From a checkpoint of a small transformer trained on Wikipedia: width 256.
MLP neurons of a small language model. Each row is named by its layer, matrix (down: output weights) and neuron, and shows model dimensions 0-127. Each number is 500 + 25 x the weight over its row's rms, rounded and kept within 0 to 999. Numbers have three digits each.
A block is one neuron, or neurons of one layer that tend to fire together. After each block is what it responds to, as a language model described it from the Wikipedia text at the highest values.

L6.down18:529528466475487528451483500485486503507484514514502500498501457514501555489442499519551469492479483488541481518539541492528524506518499529484490504550499501513497481497448493500488523489551500512523497498490541491491488533524468469551481534520498493552458496510512571496483498502538499499523490527540522532514507474470496453495533526504485488540496492471479462495516549482511512520510
L6.down99:491514496492476531511487509493474528509509530530486516519465480495438480505486527507518528500499479500510512544505505471504527502515532522501506474529474471540504508495498506493487524451531516488543522479483528514488497562465495492498478493477544536522488451539473500510502558498502485520518475538491517503528491498494487494517496527543477482514548527513531482504525505462483520543538
L6.down218:487493506476536510532478483495516498495548521505442519529506490503491489463477496492502512483514482474471500531511454478456500506461489463513496499532487500468468526482498519529441528503526508485464490478518514549507526521483527520531487512477487471465477487483481497513490495487491495513497470491520472474484521530522491490532491529522423464479482486462547466490466505535503497468529
L6.down245:533472529472461498521481458479477496480466525483464499494528500549483579470547496487488514514488466460483488508474484509473452524510483481514503480468528461481482471520500541528525506555512539502529529462518484481521514482528514536461506482513510465508460475515509463505513484488495532501490502485504476517483487470487481483491525493495512481454507506536491520538494497528519512531488
L6.down318:499498517519475470537490528505520518524503522506471499521499464509495532475482503464474497499481483464475517538514499475500485513503488502515495492498491500472494517476519481498479565489500489485492496471481505540465495471497494475516496468460511524516506489575468509506542490476508533502454512507492493512465519509519496471486476524505492436491567510471563505506487463516466493552463
L6.down352:490510511511501497503490564511486481491528465486464526481483524502457484475472545497529486513470507437467516536500518552500519515512474474465491507519530515489507512513487523504447508505517503454537494510500531545535497469456496532527503500497496520491564487449507514545468477500496458505514477484490500491484472509508551508505491486497463484486485517497569496494454486510529478453505
L6.down460:517501511489505510464515507498503512518501462554508470535527492506479473533522481509467522514527461546505516520549461482518500499500516468468498499540521486535502490491487488497477527493461462521520494503488539512498521515464484519496504495450505503532480511563512536504493463522518503542540465498519519494497512477488497523493508547508470492556529491522490475496466545503482455480490
L6.down486:480538474518479451462534519515522495501500470503503525516448473495493478491477488516506483463500487485522537511456533489528527518512512515526533484551443551536565488499527499519486462541474564519477518486477533500502497521499506529518486494477462527494486463521543536490480485464472525540472502535482463545516489509498506510508481520520487471536537474488505466500498521505484528515486
The space, approximately, about, of or currency sign just before a number, as in "stands approximately 29", "only 372 residents", "Budget: £250,000".

L2.down15:517512518512533528551438526463481480477482466412480532537543552507530501519498520500484510556474493487469492513466500476504452491497509456484499495529545515507510492513479498473480504517491501497495509522486504478521513515467483524525524527510492502505459551458524486501480551519505515497509471500527500464488498489530489504484500525469484496506558458553482539501506492536495475472485
L2.down65:498504515489503469502459567499542499496483497470486480518512491458488517474530494530425452536533475495515501506486477517512518526513548475481503481495549509518504531512482474533471512502495488498536493498514503490460466531455489527500485510485486520471520472494458502502543485541492530487505464522566486538551483507468485505498484453472486530484458502483447483471503540460516459487516
L2.down77:488461541509528479483500519513476493519506511465502501490513517466527482493496551498497523522494498520495461533513475512481474501484526478505493516522492499458492516518476446572487506489466507497538499538501543509524493520505493500508524497486482489483455524491499516501527507480524530506481482495508517501504469517494505469486512533448473498499493509535558485455474553503510463507482
L2.down107:532518450463510503503492547492440524527472508484499506495536513494509495491521536448520506555465450479506455484456512475499506445505485478524520515487489503553544498498485494478549493468505464469491516501522496505475492507527474505465491519488473515491501504528467461544476475496516502519487528481510522536463449462484533495496518510515507511485496501532515478500523502505504492489505
L2.down108:531497510489521541545489473493482508524455494478489498497506500537510485482507521472472516539475509522526497527523478491497499513490559519528503506524516543459530495486466458517481495491498510485539475504505478522487474489522509516515481507489514486506479526490507523542490471453518534495481511531497510497488484503462449505534507496470458448482486516537526568527513527500480483467507
L2.down237:480479508494485515498518513492443527465473475491515480533504479497445466538499486504457462474462497472484531526548502518473453529478487492483456472526499503502491506503508511494519530479480461469531481527506539476496476498496500511490474535480540480526523521529515526561520527510483491525509550431459509524476511516543514506543509506501486493516485488475483484531466506526511493482527
L2.down263:534461508470502495500470538478520507509505480494525532517510505522448445480483501497459528498482515490498505512465490530521480495475509500463510525514510540481493477489531529520529467484511511477489496521487505536517536535510494536520516491492518433500524521506517500518512542520534478544485511467472511494488526489511508497550536466518478546534505491545483515485461520432469500500470
L2.down400:528479458473496545479453528507467521528500463550534497509475479491473518459510519490526523536524475508472533473515494494481510474532532470489489528508522487505479529477485461515506479497471505468505466519448497528494492504502514492522502504483499540466514472542522487499505456508509492518482499559491520512540521527453485561456506505463476514473472502524509493521503527492518501490469
Function words and punctuation (was, and, to, from, commas) just before an expected number, as in "population was 18,160", "94 wins and 68 losses", "AD 250 to 550".

L6.down50:497455454486528485458510534450514517490556512479454491492497519555493502508527528488480498474496525445477488480494488501491500539519472501492466491461472500497507498510468490503470510483486510527496495470492538557501472493487473507471488467478530459502509482526520414521517524549518493478485537504491485479507510510508465472506533518515514517509555473471509468479531479497484502516538
L6.down131:486439530509495521483522515511513492490519460485506554504514505484511502498485488484539503481520519494529517487478511495497534503488446481502485515482465526534565480497485544485534505493490514471511514487534480505504472462508479511473494477505488513478493520528547497505488479506486531468478501494490485533505540484520487543495487453490504520497517495498536528483489454502520557512504
L6.down273:474512493492515530497469499500495527522453529515484511488541512464514516464445539531532531499495539534492504512474488477513513450462529517542494524487489532466511435524474574507531501505540495512523528477464478525514518548465513499520523506528497489524490473474492535489520479502459540503518513461482474500505469511508480536492508511500477500474515528514510504537475492516515501467495
L6.down293:488511484471541518512498515481546473510490475505500494444464520463529540553469458497510524514555512503540484503519464484499496512515508490517520471512518486546479472510461490503479521544509512488510500498490490494552518461454499476500511527458459546533484451516511512493516445434502486470508488513512490524463527499516488546472465504520485504523523498483506514527488504477531490476463
L6.down297:520520488506475513521483485509501490487532467498542523484458490525475507456476533506517524454463509541505528488477500529513514492478500498449504446508523497479492539442498515509469505518528497490498529524466464507522483502502526507471508507477513569538518492523521527521456542520497469473540487515503503529487481523520474515523487553546478466495542471510498548496536530505505455495476
L6.down303:546510498500474484427495499493498481474512518505481486512533492478460492500503465537468523517500535519493466535543501510464491544556525467515521527500548501495475511504515492506423501500521485538518491502528530524501488479462500538512529540464501542470512454534518535476536492511512531489506506522515509468520466546534509523519493494486483507461524445484465499483474515460458478502499
L6.down440:509516470499489512493497536506516491459479489485448481504487507472479532490521479504501524477536532501523504478500502517500512496492501514474500499516512487501511494500475511530482505540517477472521478516490510500550481485494507481507548503472488605484493459524481515510515476482527471425459487530526443520516465553510531502440475523525516513508482504510515521544501515480511470535471
L6.down448:519496471476519512501497519510505506525509485506531494484473477522526504489457500433484475541516483514453515490526488496522483484515525462477483462484487515497527524515480483515572525487509499513533482503492465483510512560538498478527490480508491521570517515523497481459469440508497509513527495476498504484473537503474509498510492485463481484512491488489521554479522524514480508502493
Final word piece of a person's surname after the first name, in credits, sports rosters and biographies, e.g. Anderson, Hitchc-ock, Mill-en; occasionally a day number in dates.

L3.down63:519470512511488506495478487542499508510472485491474536514475479509464493539490499527514456514524490541544508477516466478451501481474521468515529487521513499506525477452518490536519486462500498501508482476506484495487510459480499530510499473430480490500527509511493494500535517460512472413457523546476468520514456524503467542483482540515511521498534502497547492485538502485495479501497
Mostly the space token just before a number that follows a verb or preposition, as in included 25 goals, divided into 40 wards, purchased 74%; weaker on word endings like "br|ings".